python train.py --num_hidden_layers=13 --hidden_size=192 --num_attention_heads=6 --num_key_value_heads=2 --head_dim=32 --intermediate_size=512 --vocab_size=2048 --hidden_act="swiglu" --norm="rmsnorm" --norm_place="pre" --norm_eps=1e-06 --positions="rope" --rope_theta=7000.0 --rope_fraction=0.5 --qk_norm=false --attn_scale=0.177 --bias="qkv" --tie_word_embeddings=true --parallel_block=false --init="uniform" --init_std_qkv=0.0412 --init_std_o=0.00808 --init_std_up=0.0412 --init_std_down=0.00495 --optimizer="muon_variant" --learning_rate=0.00568 --lr_mult_qkv=0.5 --lr_head=0.00774 --max_grad_norm=0.5 --warmup_steps=200 --schedule="wsd" --decay_fraction=0.923 --decay_shape="linear" --final_lr_fraction=0.02 --batch_tokens=16384 --max_seq_len=512 --doc_mask=true --train_tokens=149000000 --max_steps=9095 --dataset="wikipedia_en"
MLP neurons of a small language model. Each row is named by its layer, matrix (gate and up: input weights) and neuron, and shows model dimensions 0-95. Each number is 128 + 24 x the weight over its row's rms, rounded and kept within 0 to 255. Numbers have three digits each. A neuron's up and down rows have the sign that makes its largest values positive.
Before each neuron's rows, "fires after" lists the tokens most often just before its 100 highest values on Wikipedia text that the model never trained on.

fires after: ",", "p", " of", "),"
L8.gate378:144115153099127119141093143136124122106150106134177123141129108158151120150142119102145077142149137117135071117106156110132115133171127107141141109109125148142121134105111072130114113153128087132123125098085128138138106110184089135117138102099111130113146155135095102146142122127102129048
L8.up378:125088136174136119156149121083159092073113174153131128107124103124146075104099149132101111129161169113130114116119142154128082110121148163107094152135129175133181159142122147140151154109117139095142084101173087098086092113125088128111156142135136160110175115114133144090129157186125125123

fires after: " J", " Ad", " s", " j", " m", " re"
L3.gate349:165131117114111129112056123121151105122122080150136111125127106052144166153118112097125143109138073159102166090102128135116122100138118160101095150142095105183142151124140065126144138133139152110147146122103119126133155111104117079135113111122112122145136128132111124100123112178111135089
L3.up349:161153110132142144147135105086158122116170135158148111122147141084150176162098108055133115125088155154087144108148146175090136156135121144112075127169128091141131113126119140133150154132127135147126124150112139112123117103113106134135151113111115149146150133118103111079124153107099096116

fires after: "==", "===", " ==", ".", "an"
L8.gate443:124124166114082143141144145120120127166169113114147123108098155104163126077132130129120145158118146117117146147123139165128152140114091107068116098103075067105157140138161119118156133097142164133101132117128134112087090097165144174117087136131159129105195135121134122077093120082120098126
L8.up443:147152129085122128144109183114127135133076152141106100137104101129141095129138120129102124119102142108144089139126089117151161171130113136156090124137144133100141161099178149089161100158129134100135128099157126139112103107087119148140109117138131108130126117129154110069150118115157116147

fires after: "\n", ".", " the"
L10.gate237:137136149130130112131134160118139122117172107139139112105100191146179147147126103142082101175169113141170148096107198140106127146138141130124102116148182147150124130065135106148134122129138158070123129131153115146110127120126123089155107123138113104114086097122149137145097111081147146130
L10.up237:133164148147141142173078156158121147139138125134141128135155117177193124106131119110161113116143143122070114130118103131107080129132131097120186093143099127115092138101114131112153129143146146147160153147106130141134136091107148133072102106123115167096103088120132157148121133104127130096

fires after: " v", " V", " along", "L", "o", "un"
L4.gate399:100117141117160143137114112121093130140124124139154136114121160113112110110094139106130151121178108147135148059148138113152124113082177104094148110148097126142153113186110106125117157148130091134106129125145159129161149134174138116124109094150147173113124171126080143111158080147167124119
L4.up399:169117115055139140115131098120151133172139133107161158177119129122151103145118122134086168104116140118076129129159126089142112142161101105126099152162163111149100131138122089105108114125106129144165097104138195126129167129128122130175153154107165169172167137137136118106113138106151138146

fires after: "\n"
L3.gate462:134099120109131104104140090135157142130150090114137176136103153130120123104112109105180107139155106134113172106120116152069099153116125146121138121117137115120142136125150132134114153086096138103111149126123129103112112159153132132142135118116146113132131137115157149125134135129135114129
L3.up462:149174137136109160124136171173145134176119163101077141119127092114169113162133127122130136133132123103129095172102113167113183156160141112134098099138160128101078117109131136160142120117108103146168094120131113141115097070109129097115103108127146105102140126091081094084146136094099109085

fires after: " un", "-", "(", " (", " \"", "/"
L4.gate359:103102124120167110127150126107094138116138124171139129136105100133089137131144127068180170162115157141118167141140111133120154137130130129139119108138141127166123120180128101123131109130135152128138096145102185118115147111172116174140147157112119113098150147133163138135142112117142139174
L4.up359:138120152153138158152133157136146093098146113145148116117130146100109137138135153121141175145128158094090131154133122102136182155099132154130127130099170143135070161180140135105126160092140145123130122167095104136135082120132097121163127140157112110110110122085112145093117110120081106132

fires after: " J", " pr", " Pr", " j", "oll", " app"
L3.gate357:105143150144156141174154120104123125158150091139110111143110161131136074148146112086153155137095133124101121115153114183134146101086117138083144122116123171101150138142187124134149144147107115132103119138096127106140123134187137157160125119116145128121140147147102132122102124080134117148
L3.up357:112117159155122094180117102126132141118100124107108151122146169110209127123166129139161137125142096144115099120135112137109180109128145082111164111122140101147151148130130156139113153103112112089133077107106126137151111125149139154166131090145124149104123127105094164114072112095146114176

fires after: "-", " (", " ", " \"", "O"
L3.gate238:179121125073116077129109142119119136127100147136096128139108124141122099143112138127149142144120135134122134114179124167089101117146132134122152149126113152136093102140138135119120110132143169139170153096124169171102105142131128151166156134083123065123145184091082155125133109173128083160
L3.up238:157088156122140117137138134102097150164147145124123137093140110104133101159116134151188145126094120157120137151155151106128116105119135106100115109131143125126084145142136136116102165137128136126155133156141097085106122114145198102140170114118142152139107130092098120133099149116152112102

fires after: " p", " pr", " Pr", " l", " ass"
L3.gate229:079167128145129138187137070141130141147144137145112133161158117090170122087150102120148132132094145168118159130165107148153153151141080110107133128160140150151109157089120100141133127128160117167115105121134109135064090093155140101142106160109162078118123169140119127125153155136123130131
L3.up229:103122143157140150169150126105133145128131105131116109168133127146159101105100157166118117165138116159101157154082114131137123097146123088114098080107100125092155127164142148130078125132119121172149164149111139137125097146126184129131112154145142126106156103112098163146091079116163125135

fires after: "–", " 3", " (", " 4", ","
L6.gate409:160104116139149114114140140122079127160169089113127115076130153139130166158100157143151157139147151149158126119126105112145140109083120130125139155114120105100155111138114089075113137154093166113095124093125141086104116133166095152132128086179133150159140118096145125141109145160176150152
L6.up409:137175174125179111121148145152126119162146115141156112110130115118118154158119121116138164100160103118156174132129094154112090131118089144134143168091118122143178117103132167103105114126132149136104132182096128136129129146150134101123123145110079187139153105133141139121119122158143130153

fires after: " M", " J", " em", " T", " m"
L8.gate309:158098116123116129099132119098097130156073142125106134139113117088128112148170126106110146115159124153118114133142151109140118117073124137159099105113158166115163131159121145175142133102088122129133112142126122171152161112117123093138082108127089135184128139153137088137109130108090115119
L8.up309:114154131119123132105143156125140127142102175118146145156159121074101139159121096111155111118136154153171140110105154129106112166117132124129112132078096131119139140127116133149099143119143067145133112127106104124126127119120090132156096154120096144160113146118093090101106103130109102124

fires after: " the", " e", " of", "p", " E", "b"
L4.gate389:121163128096125111155132140135146142152102132112119101113089127177164098107145063117173116135143152094135149140177116162099100075134137163102135135129101174115097086130077138093092123134130134181136152137129126134130155146119120157118133145115112107118112117125102182159155124149134114133
L4.up389:134099152137128113134143101120104123138145154168105151099119167089168069123137081146143098108112125083140133106137142129169149108140148097151118152107112145151132144122119139140133135093103112162141132134108093101056150111132115169169101111128177148114108192116078137121138118111147137153

fires after: " |", " to", " in", ",", " of", " at"
L8.gate293:188140108121116121089145138127157104157138100113092146127147102140100078138134129139146107138150118154172076124108126106117148152137113111135107157120118164138107111130072092155111132140159173162138124126137097095160136137108091114163135102104111155136140152111137128141143082071118150127
L8.up293:134105141117106177147158150106113103158148141165137138114156136144096143120098139141093137134123147136123099111095126145136111110130158116160125104132066108121152143105137107103141126164171131144118116116154127142130143129105134154077112164123148181157142136161110150151134190122130137146

fires after: " g", "E", " G", " serv", "iz", "S"
L3.gate392:097119101063081114175112103128179145152124147113155147145100129111186118139145113144082146128145131102108154141142108149106098127139130137140135107193141075137101157131106104115149129121107136126090089127115147145144101138097158146152154152102138117136142101136091128133078103128132136200
L3.up392:167127078081110108130113116109136135131135169109163121096127086155177124145109124116121113115146153127125123112149121144069139136069150130118101102149136094154117145092130130117159140128164111102166112074133123136166100108124130121075144178136123081108159115149097158164130105133118127111

fires after: " J", " M", " Ch", " v"
L6.gate103:149103168087149107126146103109166156120115132144121162118126114134136098148135148124152154127117129098099112145125078138169114125127144167145187120101110128102145129116167114098152165135134130122135094106143130113133162087175138146113124134124129132109151097138144103102107125095125106152
L6.up103:090144140089103161134122064133123140161119171165077123180148123138113134164105130124131154120179112126114143100125131103130078149136119099138153152142142096174116108132135108121147115086133125179147136134119131089127118111158172129076170171125179131075110108121117163122081082117124106132

fires after: " E", " the", "E", " p", " n"
L4.gate501:120120120171129138140132155164137113169120164130101102092118121120139170103095064183098123124179134067105142122173138097156098078158163082135106145129147144137143125110130109148127137141126124160158125141144128113101107112073103121154107145128081120105105102136139164132098109126136149109
L4.up501:133098176119101106105160135113180183157107159128141116119166149109084125106142078132152112094123107108122143118134143098109152143122174077132117137154127116122141166132162136133115101134119113153078102157149178116108126116154106101099110135129148105092131111130115159129131110112167107145

fires after: " m", " c", " p", " a", " the", " C"
L4.gate232:148162097099169091108078116122124147106085133147135150138137162152136134152158140078164152114117179102109111136111111120089159154128112118106142161127095096081084093103114159136135144096115145152140138143171108121127091141155090132102151166140102149188155149122131183130129117136169115143
L4.up232:123146129120121109077116140107172128128133110119130104115116079164093113128112138108055150111171128092142138163098111136144146121097127137122162163151123088103127089120122149128151180092128126127117142124121155169125146103146161116079109151121099130161147098123119169099145117153132085156

fires after: " 1", " 2", " 4", " un", " 3", ","
L6.gate166:156109147156130093140153140086113111178164107121083118087119166158118122134120116102099124166134102120092170180135132138163140119102100149099093143136085165142163105144141129143123119121133163110130102151150149152162178135139144120137163146136084116123126114110169109146145122142096132150
L6.up166:150091173105141133127126113141098161137141103174150084143112082117084131120135144122156140152153122144119117123126100139143133144131109120167183170107150146152185109167169116114141119175153122119163090138093123148124123154195129111147117157131119133118144058151150110097124152119171129105

fires after: " v", " V", " J", " Z", " C", " K"
L3.gate121:091102172129123118130140136097147147141108110080139108153135134108106097120092131092142104108148126150131098111088140178142111152108106125109086093088111130123123112143110101130129147156169150099107136114097191118098155114127140151167105108164171134146137128148120149132089162081109122143
L3.up121:142120181111174152142129095075121153149134122079149076138145113127099140119129128118122136120080068133124144108091162117114113123077104080101093120140156122104171138099155087145126138168118113089134107153095154129189147107128129126131170163114160138096121119113108148150118130080142137135

fires after: " ex", " res", " s", " p", "f", " ext"
L7.gate6:110130135125115101144127125137119134061145153118167160117130115138105141168169092081116066102139171118122122092134173111161130109109113137118115080078112115159160130120120106169106132123092124123098119094150174140102127118077113168128124099108132127110132147136122098149107082139144145152
L7.up6:134127099103089143129123183129154094120132137096133095120142116158152152168116149144114134161130133186122117140182101117138109111087116164165105120130160100180131104119150102114139151109159137117157112113114101167132129171133108169130115139180148118137166171099115141139095142112082114104

fires after: " m", " S", " p", " o", "ig", "S"
L4.gate283:137184127121151134157082133109177163115110110109126142139116071152098127124160097111171162135124094099148142091110118119075147101118131139134124142109127113135158115100148136118138185133150091113128112163182130105149133140141125157112113148082177087150106109162142163149122124126164141116
L4.up283:184151146141123110156139125118155110107123120122113117146133166172127126131139080128118144122126155137141116131078161119118119129150138162093119131153099112141083134101122128181171135108100131137144117170111099136169126110149139121150108126119116148146145128105149178095132121092136150110

fires after: "A", " w", " go", " o", " a", " A"
L3.gate493:102122137163147112140169112106155133113146127118157167153077165135134093134129078140153152122119141163119132138144089149131115126101136145113122101073122124176103136141166157138114129139178149103171148100094176162139110172131106102172129126122141143089143139143138118101170154127100124134
L3.up493:161111097165119116152159146121116122097135110087143137163143162139123093088132119107138127142144094162116140106109101096102102138138130136121139094088150118118126114095133152101171125098140122103094164097161150127113084107179140102097142140121134096188130139116112120109129126124142153153

fires after: " C", " ch", " g", " A", " G", " a"
L4.gate390:149091101094082125136167087114152151105092109119113082093139114131162137170147113155120121119155124076120089120115121145129149121125136125084121111115097138081109138151132141147135076118167150147126093122121114136138148131111154113110141100111138186095143119150149129122150124112161114146
L4.up390:166094159100089094139132106142127123144085158121165140084128088113152113118171141131132111090135121130163147099156132107122124172120109117129167113128150139148103184115141109122120156147188088144152132109142107118134134142123166133158065108104110130096093085170144102132162143152107164128

fires after: "p", " p", "f", " f", "ic", " sup"
L3.gate481:144154167148119151128142123111127153106090146129133117132159139129120122124142117159123164094143154180154070172135148112087102125102102168151123136121134120110110100109094116143098121070120141148119102078127135176078102132106137122133106106132146140081101121161122113156105120156121111143
L3.up481:105095149154134133122112130125148122126139130111107100167133121118145137125124049114143155109095145174138086175123113144147077141113089096107142120121140101118113089086140117108090112132167168127174077131119127140170086123117187132143118167147094135082141164132112086128116121128147103124

fires after: "|", ".", " that", " to", " h"
L8.gate453:182133157154153164113107136153151113119084088123103152144085145158182123146146127136124173151138085141144127120116126099122111146118163138116111121110119151142142102138139091067121103171137134104117105147110120084140150128169135104174118101140139134123122113132070147113139102128149099074
L8.up453:120151107157095142103111158114124143133136115093109131102116104092120136133138119045164137119152159141099108156125114130131132157141127141140150173113178134182125131161119139143123187133120115179152146131145164140171122095098118124133130100117156150107142076147137134145112086097158108112

fires after: " G", " g", "N", " mod", "et", "W"
L6.gate77:062158106099134124124131131089112128087155086108133089110107133120155176178100104152123142109107143107088123147148106122154110141112138162131112122135133151130098134082128143080166106114095106104116138146099134102116126126155161158166179158102163109097126155154143123136104113106123137131
L6.up77:151152151132125127152142085125138117134114122099118157126112133157100142162140059112159100105122120111144091115155100161110166098160046168110114106147104083143130105108142171130119123146113128124127102103150136124098081110147138172148126140151107153133138145148128127130172123081121143112